MLP neurons of a small language model. Each row is named by its layer, matrix (gate and up: input weights; down: output weights) and neuron, and shows model dimensions 0-191. Each number is 128 + 32 x the weight over its row's rms, rounded and kept within 0 to 255. Numbers have three digits each. A neuron's up and down rows have the sign that makes its largest values positive.
After each neuron's rows, "fires on" lists the tokens most often at its 100 highest values on Wikipedia text that the model never trained on.

L3.gate83:167162063108143129100067086148095168070169091133165118190174184144160171127151154161181130101164159121171151173115147081221144091112145136135132112136144115152165028111127101141126137126176118079106107126144170146162182105146090136139184106141110065097100110181103101174094148119178125091155096172151083085111127121129070188153106092114109191151134073098116172063158116184146142175108175098103149132161103111109125172115083159173130140120111095138096121152158118119163130117129095184134121116120161157131136134139146118155095162093084080138137155096155093109113101086118141140
L3.up83:131164093172160128127087162077122162113084117117114145136146185123103140097112101121090129083110141145128198086135165155160129145125139118129115090128112116157141104098137109137059119085097184082150121149166148117183155103138111074145175113131159130113184081100112159138091118149147114137135110185127118109118125120191150061125059135093115064062185108159099160143145161115083090109143207145137146188161147157119100144148128130191060057080134132133127118093134190093083094190077129127129161112126188165169139127082092131178093134114060120147091117087122080147136137112089147178
L3.down83:104109130116147123150075144158131147186076167152060147121121177071122134116125145154117138055110114132123175128145193166059138146154085146111133109071152095060173136086150056121081070096054124110126106148154126139159145181197096086158106148117106161127162116140080117100106102160203104105151123159138128091140115094174129128069098137119155134109107096109074140117154150132136089084148149093138160106169178173143126122141125109181119081090190107137120143091155137094119114143087161118137123112129120131168168087121134152180163180107076146085096122074120162162152143223131112106
fires on: " el", "El", "Al", " El", " Val", " Al"

L6.gate37:186139087128103153133152188142092121066133139125182099154157102140138144133180116160128118132144077081111116174081150090198141132100062144143091117144164118153159139179124128123156074164180135130163121075083134124095168074139138145076109147138115147121096151100111073156181130144131105170144147096136168126209156192102105091142159192110148134095095088122176123136157176159136184177121117119084135105095152145139103139153142152134146170155174074096101139104097159140071113097157195167171132098111085092113118168114124179189117140094101125106181109114118117095142032117081154131
L6.up37:164099149140138139066096127076127152093178129135121169163096104084108113127045205097142097114110137134127106140116164082183097151164158158164118135115179148092146156103130113122101171089082125146157117137105150142120166160104112181096132167143179137063111051108165103152192195165154137123129177156063144136102124188161172106198120159063158168117156171134079135156071157135147147096113118153087117179171141139095170131140176129185146146111086123139189140093113088176131122167138133130110103120129114133108140102131113087108085160098136107079175104167079134147123064162147124148
L6.down37:126133164160163181141093180169123130079104121110174147118110084135083159092141149134158070098126076129097083090069115120125105052096138097100150134090152138155115093132098177141112097154082175139139131064096166149177129132138193123161115179147137140169119070118137154098107156134079168106117116171133143145178160143085136120140150094171120131134096090186073121145118132110099165106107146060096158157118069135128074089099086137050087165093193114141140113110141131136090155206139142063148175147181147108116144130097152093099116190101082120114101133120184111082150127073146154133
fires on: "\"", " 1", ":", " –", " ["

L6.gate66:162174153077150043079087128132124063113101147104121100041078138159190139090114102139152128112130180126134091130126136107082143148153106092100115084144146130100115113052125136120122160083123157140095096166100125087066141077161202148122177133092107113160088177128104105135136100092164169124171135076165149157079137170132138146132097134134097115161078114113145155057158155111077155126147143105125083123183119102116123067170076131085095082103089137096151157142199116072140167162169087137152156106120103144121153121096155111120162130128137112164126096109154073112100067077181115142
L6.up66:149244164113153130120127097141172129096115104069119174129107087113177080150106103196148146102149084122126127119160147106079184120060071144103114136084149118150102081130122149118157119103142133147144134126123177114144142151102067060118194065105079112132121104134132182114115164072189132103128152110089099173120117130135113084174171177122146152104104170142150092150152082102135150117137080073160140140185177163171105131194120134134131142134124129130077144141106149137148115129125171082135153126119166138149136100139089152090112137092175157172115050103178132140121145074078053083
L6.down66:122000107178067119150128120162163184125152145111094123148140139122129159147124200159133140059166108118084158121163146106102149057114166116148136146094152114143134155110108145092104095138117108106101135087136134171123133178125119100096150156168146111051174118128131185116143143134147113116168116105145095153140162135141130070184210168126117144105152049140130088159103073165180091118150094123187163104163126119132157127145120096143166215130120134138116108095107125185139138114122175190158133129126142160160078157176096113112110119112114193127124156151098163138109171149121112146
fires on: "n", "r", " regist", "li"

L3.gate7:175136148127125170104131063109120125114063113110132135168133110139156119108123095134119143105132132093117144176046130123137103121063101120170137138125119111142102147117140101188156123154158153164175118159145139138131160075155110104125112113196186121184168086203178093114115122141148059118134131177122128144114131099138067125140077119085114120107152100135193138086092116103130152070011159046149157137139130191147134124125079166120055147091119102145120089118159079167137041110111199162113167144125152153170096107171093151188107113137149100152134133130108070138117137132099150131
L3.up7:079126106114149078084108135160115144132079065120126124148138158141177086127072115147188108096144135104140174095145145050146104084087137128105104158096091053140134094094124139113114111130205177111112106109190158106078099142119121095144142122155155092121149124116182126040112166142106126086180050158137118112098113072148162067100075140097112103148162117063131083125156106124088104049169103119074124160126199144142123120134113144164092130153103172141117147139123113077149134143180179122117137143109116161176134104172159106118120139128128173142080093106147146106195187148149096083
L3.down7:198088167123150181146076111073142126120100151136198122147108113093142110153126139118135186108135112103118173208125146147127115132128085155183115131120193121100123133101120118129121145131131171162159101136116049097188175086172171138155099128181156105159163130197158105137142124115122037102107179147118171124152095132135094103135086110186108149132133131163178139140110181142142155097026156103133121086107128170111158079131129144099112164090129144202160124092205106135174116110128152189108217138107146159096116130144095176137100095122120146155128150121107166160114091134142181136
fires on: "El", " Mal", " Cal", "Al", " al"

L9.gate80:136147121137138185169183097100112155143132071131156082167105148168134093129151121079197119130089078160161130138143152131133171125148088063098120169123140160173151119107166143184086155105143105171071097112145096159160111099136137150114209213113176129131102093187083126145182101079110095069102165154189151144131104034169052147112136137181099109093145071159159093146108108063109154114137116125051115124156095140099129138111100170081116124177131101140133125130163154108106114109185104140129103151132094176096122117142096091094131131133145126134170155131099105096179141094111113165
L9.up80:181062214121113156099148117147134233160147118147111128210087143149175074081152104142108103058148096115135153123163194124159127145103112139164120164080173134132113144138129135094062133089116049136137132143122147151142162071153098103109132151122124109124161080112127099129194179180205114103117122108140175185140164078130110112153129152189163149062092091124130162151161122176141145128120117147095151127114131155098117062133106145157120078121128139121135146095117184145114099131135163097133135180111134131133162135115133181091174192197100118135163137134171140123083139089166117142
L9.down80:150094111111126082089135114108106131143088153137136101134169111126118167125165132128104094125160087114094112126152166112161149104129063083090181171127138138114130105139116095125078112110172172167187092133132117126162112063155051145067140154125206158141105108171115158102212122163102138084090104118108126132156073130124109123094146164134133148100170135033149069077116043066168126122113129128077131074166093104152153088156153112140168088162149103164091100139138146105147197184139051126084113107164142119112115102127139116067137158105129112106134131106098127056085150160094162105
fires on: " and", ",", "-"

L6.gate3:141096083121110111123163166168110187153125091196122126129169154143091136051150088130060125177108128148128130231156133098105146138126068192083066122129091161094146120081104154071139168140094097129129083088124160182159105144073118068090109146124129126111168149099139132137122108130064131149098141105123171128135099143132081142121157130144160110089090139173161132169109138139107137130073154164114159118117156139156084137090150157048136084085165081120131186124150107111092120078130114145124128160094067184087075194130085133167134149082161111120107194100112113111162109161137133089
L6.up3:147140142189087157119117080140080133129122163177138092127118141155153140126115130132093081121144129152137137151111070165132137064104104132095161188156046109112132053137117134118153135174148128055126093104153107157133162092125164093136112150181158182136134092123076102059112106115098151091125117087107154084110176110132214144127109207107132095156136222158147155219142101092181123166168118139108198094164110114151148094123093080150099113134132187057164134112115133114107063131104161150137124157152119116138161170077136142135148124154149109154136159165170142157175147167113143140
L6.down3:131113155164178146130180176135103157089162155095099146173098153130098132218155127219102162124094133121171119140182184105088114147090129124151115064103117154171095169145109153039167120057133141167146182159102113149100130103124122131123086081098126096070099158146091129131185118134181089157172132092152136156134127175142146145147128153190145174170196102104139100156195145172121156124096124144125163129146114100111117138111153124112113191105159152178100095161148101133100096121086128079113149143136087171168149167122177132072159167106102079142128143107146151106101134138050138155
fires on: " and", "al", "s", "e", "ria", "ne"

L9.gate97:158084154184124174177189137127172105077123128106104143086071120131175092112115133082093137190084123140127091065128136104153100071095128141146095169123174113172125121167123121086088178156161154106089138121129141185128099109100120077097132095143156114131091129157205136180157084162078141085161139136099147111142098114117095183100124089140095150087157136145184061125129104142151119146088124130077134208123116139088112145118150166147109136143094192156119104140209130154143107121144124177160165123122110040049117118134123088117114139112141084171097120109157143114055086097144098164
L9.up97:115129101094138104072154102107152173122117142098117129106132143148135058131150122129143124118161134155180154163176078075141155063180153104108167156114121121160147130116149101145087168079117114132159102120143150153125149134162084081152146194086092109131133128148149062060170116095103123098137108138135095157201143143105120142139091183173178053141115131109084122105171084111171083144140083109130110118182096132083168152138082113132072151137146109089160134129153127199110193129166115107148188098050137129082121132106160115117115194177124104088145194116128104114126179185180119060
L9.down97:154146116199110119090073133112108113161097091123159067056169104114128116162115144161182124120110100043126126107071185056189118105149116139075189152118070123183093116090083141142153133083128119158176103141148100119074158160084093155102156167124082139104154097099072145168149124122166119153063128117137107074109105139112102071127122081160120110154192070143177115121142151134054166105159096127131100116148144115121108154117131103165118163158170062162135130139156100159117127140167160145138117166094105157142144156098159082141131166129115124094136116051110159184180137100121110155
fires on: "ci", "-", "\n\n", " under", "vi"

L3.gate64:106145122158140081164123098121183165179133118079153032169101149101110110136092115167115132135193146139098099151127165140124150133118110115162095125112089090105133137119138174170088115156128126122094212130141101144082188110135134081093144087152148108103124074057124155158126098218149135146125185125112114069082119087102099138131149155173145100117057159126131104136121158147139137103108046137174123138134135210152119080160186142114142157126183093087148139128066109065134068179087172093130105112114144118129108148139159173132162095125127095175153148155100178112158155083103141089
L3.up64:059129150154171123147129108159130125162149093092177058194107117110102119100100119112062125132137199137143106116171121100153146118140178062064079071175077105131131133112137168128121125155070108104119197125162102135122126171127164131123140149171122092140095101088140158129119144149121133129172142177174057086120114103089127138158133106140048139126146113132122067052099144150162117130154113119105133130212129115175098183134152129138131147137121088123149124121044085097172120181161176128136105166091127142108119126123089095119126165111194082143167114115116159075153156104037155107
L3.down64:074135115107128152130062117086137139170121124123196079136125169153109082100113149170069150149106159152115124122134138142161140098122150078134110150088084098102115176065098145195140129160110122106108188137159131135121203111129117108103093164088071093106107114119120089152128144192142126137141172168146125080162106096136083153154136096204199126138096113193139119101115118140169207090126093066153127152106146147127023058120129159112122127156132076144084136132090122148062125147142098083131134164134114082148100099104119143116130181123165122096149149152183071184168163113118135160
fires on: " ex", " inter", " prof", " trans", " conf", " Ex"

L6.gate165:120155120095070094128205129140151172121116098134173100125086157095102126190138130156134193174189165099141189154127149175099113132138114114101146118147168147074167107156120112126109146126115102127135103153135079096141121141090123151159134185139128116104080142178102108111101078179123114104103167129125150113165094171115139140110163143091145170160100120109202162105143120127137087172174075124096141099158102108148133152100054179125128112176089070127161122134109124115111091098097123109102098171125126211158135119170140138137191178178057090183126151105102131147083099038181054115
L6.up165:136167161093129122142146142172132085149139091104134124148141108171161160163189192111165157160160116109145100128188149137220128163124070137109124058101169118088142182147141131149106084139121099107134205067134122045101114097094187145155082099107138155068059200147125104134103123099157130163148126104080126131122122173106116107167170147122153171167149111089167139129122111117129069118085160156145092122165176093094100110131099133162111156137114125112119137157121173114171129152179111155127107058118161155084157135174111065103153075137154097144146112134115107123089129052148169062
L6.down165:152148114149116132163143117118133131084187098151167080120090104093124132135066123172140087160117113166114121172098101087147152121124150109146108183142082068129112088119140135062159141110091201158131092097114148109140118164159147048086131139174103115144176096142155191165113196125094141091130099171143064116152182079151104114183107146140152136143136159172078107086113104164120143131160103127107149189140102110133051118102124071115119117047163164140167113114152108037106142161087105124082144152161086117138120107114154149135206120191135129117187106105143118148166194136130103135
fires on: ")", " which", "°", " that", "\""

L6.gate43:094199119090167119068060177174132159156176176111133130130123075121127136132107091097140180112192138131167056118161135150221099124134149108050103125183088118110138104141109141172177139159155079136123130144155068165140146123106072110191162104159126148087151175094167123163139158108158137141078157086125108159131152117149113092115120139168126150101173151159097140136122112115173173123134068147143129105118171198077122139166116136116146132172112150145085136115161130088125055109116151141087158165086115081134142152128130138106122107120171132104141114176103098113103075149194059184
L6.up43:176109153110028112132143106025148117131094116161158149128074106131142036113152108142110143126169158158097143135098137127179172099105091121150175180170173141159088118141105113108127132108109119146103136150102159085204120167180126156138112064152099146113155134109089143133118091136083211128112107070129111139197165167073165161193133135135098092101164153097135149103139138106129079165112122102105112133072131128170081101122143156167113161128132094140131154127089152094139120073101177141040086122163110132127122083125148118159075189173182127113102147110178133121135129157138114111
L6.down43:184130148148101158125179166190139214177134093119143096142102137173113153148139122120100097106141089066137118115103118151179100120115159130142147152115107144189140093170182117172153098131126165088133107087123106120111119171124125083096119089121124112135185069086078155207147124142079117135146095175094120149091167153168124146090113160139116135150117124139129080090165152129105130132095194072114131157178098132093132148165111114208112094114139132127140159141199101213109110164089096130118152139209174130125157163158159077083089081088116178128078089133108083121140072115138182135
fires on: " a", "mp", " an", "hi"

L6.gate51:055119145137093157116160127063117131093080087100162142101155144152135102101142146113188141134122145133136132129156150187072128095105093127148146130064171137070138184132079158115140102213109109137131024179110126110118103145172140113120206111117176134142145106104120109131117110125081143133110150155129116113074116199143177142114099114062109150147128109079193188149118096167062106109167149113071174075171132087140156135126065109121112152152117129155095143162111146141130135195093128118127137141127102186087104083099180103135151144104094065154092077076095109107102103109135150133
L6.up51:107155117125080097135140141075201070149095089108124148090136160110104136153142160158132117121119142117131067107137130150187135082115119164126113128145165156092149137173138163173149135150163128070142072173091094154108123111105097131148128137096157158115109117139160091184180106141090124081154239152137124142145150205142154093100176075106173121146172116098107092195204131124104172193191133156116183185191095135134129124121153114114071141108166139128104134098171087146205129118130080169083131192152111138080102157124107149063143146115097112143092108145097155128134140126154119102
L6.down51:120148161088099144086115125075125083129128109116089051118161164198144113152153174095130092159093106126181146105148110113135152089108057125117108088028125097094166125086099150137125136114151168085169130112138103120170125146163139117125177168167130112170153097119079145169149112115160111156162207125190124084131152169156151106094166132122084060088106119157122134159156120149120127166161131105094127131172123152148146053117099127094120157110108149129118049153178126104157132179078143114160084103087105156194156118070171113098187132137157085119174114093083129123163137151093153064
fires on: ":"

L8.gate118:166140066117134155163149145165140129118128081120117151186146134145077081145115098110121072168080146163170109124169151127164143094083115101139118137123185108082146156184148126174154115060096120130154138129129106174177115142169120103105214156140068150139120124140059168204162153141157101100111170154127202127153173126186138202157135087124116137097104125128153136148124091122104132158131094123068148120135104148138156089182154106136099126127092160157054121070132111095110116061132145120105164141177088177161103045150159110124106102098134115102163138071101170170118136062135094131
L8.up118:187157103096178194082107126108135154113106074133113119106112141145136136107143062120138144120098138172066117077153104088111081128105127168110098179094115161168114153118066100166149088135168072092133099109207129176149120149153059131117164151145145104139154155158103139131112143170077182134130040140174117124191074110102134129152131124161154088075115134173183103106091101105086173113089072104141065137136178123170136129085163171081169159128128184172110141118107141122181138142124128089070161115122163150145137115130092135138090201114159089130100143159128113130071128111170129093
L8.down118:165153163148171134100134119088107142173140071166125147146154188225120167169089134038175139107156120108172092093085123078138141117143104108140080188093133109168157105169137136125140129125117143100074074168151104119110110118190158079136097186168102157107179132135050137117136133152131110161137221144164171128112170094119151120136158088102108133104132123164104073123115076130094125090088154081124115117103144107180155111141168172127084123190142155127112071139156107190184117112072128138160092090163114087145127128158116119132109194128148163106139184160158126117166150108153111116
fires on: " a", " as", ",", "18", " to"

L6.gate129:159176131109114172114100083092165117131139108174157095122183141141124133114074130126135131157123095173160185165122121083168176126087102175144147192156175130095119141114080077158213075086164148131131093092093106137102100117153140079157137139138141129098109171093139168129163083082125107141144133121168118155160075151097090122104172093139159123087118100179172177176134130159189129174182120154081165135161108136157091118145157122059107138232111153100110095165151159155115148063061158119156176100114137152123124174173107127154158101092103102175090177134125133118151080142149135122
L6.up129:114162084214104167179128159181197144119123164123142145105120182090149127074169146110139146155152100125069083170091119144177092115151134125136106125124157122142148127139098115115117137111154090091136039038112162067101117083161076140122157154102162164158158126065195105178107098145157148118077128119177098098136108091145113187128147138157160119151122117159121154163090163100126171140142102151105164084170130132143136156182153118105089175140108120058130137068184139143114169110111076123142098174163087134150123136109112086085171098102175121105089149153087071120136148161108076145
L6.down129:208075149170132094149146096135070149170140087083151168142115173139077096141106104091178111125062172118130177123116174166126083075100180135101098078157089155177122141145138101113149143103152106160095132035085087117171200113140106122175124120121123089149058157172104135111086127114079098134124152083098139102121132145132142130125096086113125118166135168076102093101134130149079141102125126122123120158124109119174143072108125151161096142141159152158100082158073097137121110031147135193143175120120130138076163115150218116066100134150148155128156133148135097163158107109097143155
fires on: " in", ":", " |"

L8.gate65:095084118089148068196170127138156151093138137095138206098117175153143162125129112171091122097057109145104138047129142111136082175123168129101090121104149123215108154121129130091135134179138077120118162140120168122140164103096067141125087078137081196140141124081184118133137124125161074156153109167099132116073125116162164113130085103116162115095141067139121212102133142156166108173074108148191171100116136120099141196160097141137148106068106136145103082063089171122142120103147103164102125116163109169106114118127127099088140133129077118117154106102133132171131095111083189176
L8.up65:150188135212110178118150155136095067139119103136152125132116112088073176101153056092136155113081188146177105121170139153124140114089159177086138119071136136165151113143082090151213168105103123051130123151159136123135160093093118166114115137111149179135161097089137124168140138094132124109204064170106154104125114162144122172063110147129160170096135092067172109156136155167143085118100136143122082131167162140066113124170125123115140055166111111177141145069103148143097091088134120122127090180077151130144105093097157148130098170114110088088107144096128161134200144155112139140
L8.down65:140127143174107102132102075078152109150157156117077070154146092112150106125131182085098162187197115085114129162113124169138167117143076131134189136145154129103177104091160054141145131094161096164109131118104147202118124111139117098117221121130177083125112126151157153136100153181152128052104174099159146108103166121071129077108098132136144096118087138164083163132121123095082169159212101136130100113106088184155103122137130120136076116172094087101122152154154052141136140141148093165103153093191120143145196162125101141083125084160131070155138152110153096083099113116159137100
fires on: " 18", " by", " in", " 16", " late", " 15"

L6.gate127:136103146113088092126191122124111140111108088138072117150156117137131172080081127141136139159153181220150175174176117085190161137101120138108121112163121183155109127135143072123120079099078069078140129147164084156117102163123128064099161118195167121131088138161144182154152115125183128131139105185136095116036133097098104185110080140115203144147128122141106126131118150066095127170123119108175121169054110138155137096082123146121120139195142113144131124123081154097155054121132186140069159144152132105150097163163123160174172144131115134154135156152116139166082109131121100072
L6.up127:117147140131060135160136110127158121164146147179180102150115101133114141123148145146109129118094085157168145172124144070087164112143132131115095108151050084130138154166068169132138122168107175098099130135129180138108141112149122127087173191153073144161166094133111146101118145099142120110114054145188162113138105116074124141094169111092162156118143062072144175073130122099087170145109068038125166148084098143154163095092166100094161111134162169152117166108152086112065102117150064148148106136160113135114161212087098129137106080161108192117159199099082139116123163118125123156
L6.down127:074146129078185146079104192150180131109102103116102111140131140079180101135112093135128079067145106103056132140116185072193135119132108216134081136163115105132127157089109111083138121100082172106137099172108114154102138164067079122153185107116084192166140124108132130168115155103137175202125096127117111114080059114196138109112124157145130132142179161098162123132150156093132117140133127112107135093130168148158069153119103126143141138115083161132175163183061128072069093090119121173102110161119185178161118132150137134144142129123086143128099153166137207153125150102114139106
fires on: "s", " Association", "nt"

L6.gate10:134148171132151116114132128109155163112135140070135070148046147108175089105115167118167073106134084108108129145094119098111156097099110109144129169049154108060165143134140142111058142091118159101127051120123098045156083102091133111103155172141102099136165090128110152125090165113156141116153144158106131183181117125172122169088173179117192159165084045132165116134102080126119054128155121201104156176158089118132124147117196127202174158140120134146145155092163086150105115169151129118100115172165143086101140103129120144140134132104185160116109121099135121084149089148118141171
L6.up10:130097097177169099096089153057154152117090177095101140161181167124125110178079032087113126101119174082146093148073108124097088128090150123136128121181147044109094158119070073110102162106118186138139077102153130123117125150064175149089170096123170132115159094137164096121063102136166116100128129142158109183165129117103127124149081101151103122088077128145124060130164096150113092183095101125070122127157099159112162130131078156168094101111138130135170120123106145146143120161070111119153126139101186103150166126205196151106177109161108152149113123129121109165148119163085144115
L6.down10:121176134091192124122118155087139174112072137127124125152110098127151081152108108157133143138142209113094076156111115078149180127149171162166114093095140120116081085097096136123100111097138129170093128141121124113118167204084082137126094048109132105095103156101114119156118134176222132094139073167094117145130156105133084171103184177160143112139159106070185121105157139221080080143158066152155122129146115143120138124141123121160097160111125125211138080098186126141106058151110142120125091146127147141097101122159055169163160153186152149124129107158165148151112104173099127110
fires on: " per", " one", " Per", " almost", " un", " all"

L6.gate81:138116143154097116102204166176154087110207136135168140133147131128099126168143129114074147090137107059077107119089119101202106141134144110156112082153132135157131058145096137099092156148153086121156117123166130107140073086154085167105181131143153134155165081156148154078164088069133102135032131156096102172143127090095100125159140120122143138126102130122149184072148113154123167099157123172151126073054113114126150169128118148153108073074119147120168134114160170124189185085148133138138101098124167140115146180149117124078124154131183134110127178137174084094099175167132088205
L6.up81:137078137132175145102125158149119090118155182141140164159122144158131120164088179152108122131117109096117174144116107102149083114141106096037115145115124078082137079142091098127115128057118091180167199120121157151141144112095139163122193077114135174097137087147108133072115091127122123181076066071193115148114107067122132116127169129139151060134154077146129157112122068188120144103183129122071118096135114167085140109128116149173101049128115081146175135114156209111120126124106138146171138129150162132166126179146166175109146161112142116096147167105110104099136105191152096203
L6.down81:146038118122121161126125171136116099130172097185137137175164143099102116140133074171100112156161135117165137149180100120087142177174113161070116151189145061088133152141116182105157162108168157125175185150088171111154097177157093137123169132186102074154152139151145131095140173152169154153104152142100160136092112098138132094079134150085162090104173114172118149142117049156175162114139140088155135123159138142145142123099092152117118101136211176098178086122147170127069168088146138147175107152147153159183093097066117129099142119149194133098086114084138156137120105157154186116
fires on: " (", ":", "2", "CE", " m"

L6.gate101:122163105122101080101052129136060126170089121108103102187117077158086165150114206108137145126141138165126140125129165132152138146139103137084070114133159157190097140124154150164101113122121098143129066129122048143105082184156176150205113112117117119096114097156147116119168112132051171108122136132093120153112122164183127104110118174069114062134171115132142128133105146183105126145123149145165057124138091121168181124090114127132105131133117192186105122165050112112155127067163136123108079106125106143101106102120092158163143171123130074160184097162148174189137115053142146110
L6.up101:105150135153126079109136144153140000138113175122151130121086081168131107162152110126152226159141156121126104143085110118087175132114078083156118144127180168141154111147127118170090103162143090194105155131106086178154167126130170150179137085138068138097092137164133073145167119166105169170148116091118140139080138116110122094148081177134066144108091157120095129069089142129113080125121113172136071095208081094139122097118113109167104133191125160129027112121101099196105120130138160122122119128153124123134160080146107116111156154084122129164120125140142185110110115124145130183
L6.down101:113147122154140160099152140093110096117129072138144108157123136105109161168153123043099090139119146147093161158116142141147113124177088070125131145094139096090078106092154169118164129156150162131184153159056134111121102126170146113138087148131184194156096099123127070063129121170139164096133142167128136136183159127083160156158146112106071157090179108149075116148153176128104116056075082098127129112133128141120124206199099101129065186180172136123206086155088110077127142106121081156109109063146187133162138119161148049144123162141126102132118119122143120109168102147080124115
fires on: "s", "-", "ing", "ites", "rs", "nd"

L8.gate38:097138113100084122133181186118173164113149102160136157126141137159130122107156134110144196164133073104143112103071084142136143093131087141126086165010167148091142102097045169143086109172139129133152152116131161121168141128160096156112147105123143144106112077129130165078094123136160117090132150121139185078104149097123121133111121078106117132121103141118105107143129139156125154134046102170091132102059083137120088077036060132164095190118106145128119150087153155127108105166147107128130154036112098138131161136039125087154120141150124137161078125116158183121120075150111151177
L8.up38:136142146122104150114167066189120147160153146124188160122118057101156231113142071142114087115119116135136132173099073151141122085117138113196138134131199153128093104197105095137196113147089141053125158167146155114167148155132110132137101112144096077134136074087117163055106139095093115152208159145126086131139168114131097161093123108128110136158117196119157074123113132139090076106144199108123142131159122124147078148127134111150127129118126160107209105148057107093152137110178125159101116063108193078117148142131116138164107110150122118182089144110129125161125102069140129156
L8.down38:116255119093137128141100114138149191147116177104149149145100115183154168139152083153137146155146105125108103106171157163156084149124069176164062187058157097113153130083113157115187108132090097186094103121111124159153119148098107140099126153167118111139122136136122088127107060127179168132127150116170112106155135149111118123115095121088168108077109109154094051158108093158099148157132111127111148130165132131181122140199104116131122104136151107080224083130129120102177173131134094122109067146190150177134150120148151122146058155148105117153127135093120110185150105112145130126
fires on: " de", " La", " Le", "e", " le", " la"

L3.gate28:152086118154118106157093141078096127103114129106065188093097115110143176192125153091124047122127111103081228104154151130104144148160156096123129129113075098124160129169164153111071185188186078125109072113135129137141125087154140087107169141118113129102052155092094102125163058138145112161180094114163116176171173118098145147131117105134150131150129114140168177115134148109088066137109185106156116137160156124119129136136160109192086124104136130104119145131110146148147109094128195122139128093124114115075102180122179147130110114150092069166098123052130137178098088200138074154
L3.up28:137129108127145126135072116118073136106077090097171155090131145186164149132100120083064172120099174127116181113151157129198111057125150141133094095113134117100144160164128098174123088125127149134148096080165107160129091112123090076047144123081158140082176196107161153113135088177043137088129108123072125120095149118146127200144137143159193119105142091122131127145100142127087156159126110143112133112144131152131143152119187149107155078147222123129143161161130163084111118200103121128123091087122173175144133134136087115140109110154133139153106143088109066044171084064094116137
L3.down28:185141094178161146139085131067146082121186091143098126105141095117122176129150149154112095133155070130115209108134090136110166172156084113143109135096090112126129153154125148089065176120175142117143117132102182143106127112160138032123075103148128102151071148100084160097117095144155130114172109112118091101091144063081121138128170131185111088124074158137163088157126142102120102115143189160154078155191110132110107135095188126215116148129142110116168108112108147145139077122133171089147142126101121105144092138150157202149098154164087068204105092115108139109145074142130071103
fires on: "  ", " together", " counter"

L4.gate50:118100121189152118152110141169165110137119129136133146127170197141134120104188079143120086165057098097143125115198140104124152123104141133133126154136161080144104101150111110105175063104157092164155187090143128136062144079123146024185137133155126147109098102122132127137173159164172118119090111143083169179124099109162120116219134089146137096102147141137058138139125133184145205112099120108099105104150134110118057112069122090128085154170049087096101089133119098173123104104175104192118141163117050106103126100137134124147160136144146134092129140163125086169141091157106148111
L4.up50:125112142172119112109160109085163165078152208134114122113136187139120136096133167174212124126037036107149118191086154172134139139129112136122213100113117140080155112096155122105133130159116081179126181128163099142122172111112131185156114109151120112162132102117135182128151041074134067099118101134137113056106141142114142146123126101114136169142118129094114167115178137150188138142109136123191116084161166111169110095112115058152102120064152112120165070112090138134127066152140092161103141113109117159104109118191125118111166102137080144153177162110109118142094122089081123155
L4.down50:127134121162127149173118137164129172110134105119097119155111101108097165130138079143164157102149142079128129168149129083161133180165125127140104107075172112112129092134050153114178092119158122093171118085133155119091178092139138115158124131152124131156134168139114141135171104142107144157143183098092160106152069117151160047168154054138089144193193133048074179166114168127134193114162185189119120118143079129139145171094123085130116103140122131113078084146163156098114134122126128172172145145116127105086136037114182165154151147118123150150151132138121062186168123098034147156
fires on: " in", " of", " made", " =", " starting", " promotion"

L9.gate147:133114189128138146117124097114085089115163152172104167107143090103192159132157097103111184145130078117049198100169094122110139112156150172131105133140153069212110155107103160115118093155141124152121140186126078148147123175123098156203166167125135094164122132123143109066115094093120153081162086165122141110123158095124151049157144149085149185110095099127127123168148152135063075119135144115117139160104124068185124164129094115137106111163133124106090097102169143146098127170155190154124082043148106124151162109099181155137153101171127134163133072136180131093134069181116161142
L9.up147:117109080148089095074100078157128120183084131106053132115169081151168181141124074170131172135128130080144106058143054129158041195048119196102143118099138176115123120123069166087117132126130124110090078149117144123096093128145100121123116164077128111125130126148124157124143116133109146084150173074072130169094169086110123150143177098038159065117120142079111086144113167141100152091112102115151103146116171152111147132050160108135134141112186158152102144101150112131164150116144075108130137093159100133119133092145111144174143114107132111139135171082167194097155104126138100132
L9.down147:128116101111089071073170113144079140141168111147124113216094090111134141096151081181106123100134136170110127139125192150138119156153147106109115202139156088093066130162146098137089106151146152130117142099051157107148138162138156199064219146120093114151147153143148105089105140114148160116100102165158175156138145148169150109095114112139124138139118205171152171204096115091150161177133152090133084160147173128166167082165102112122158118094140103140134181173032146125120155127111133150142094106131120197115179071082162131107141134102096101148090115140136103140126170187128129144
fires on: "."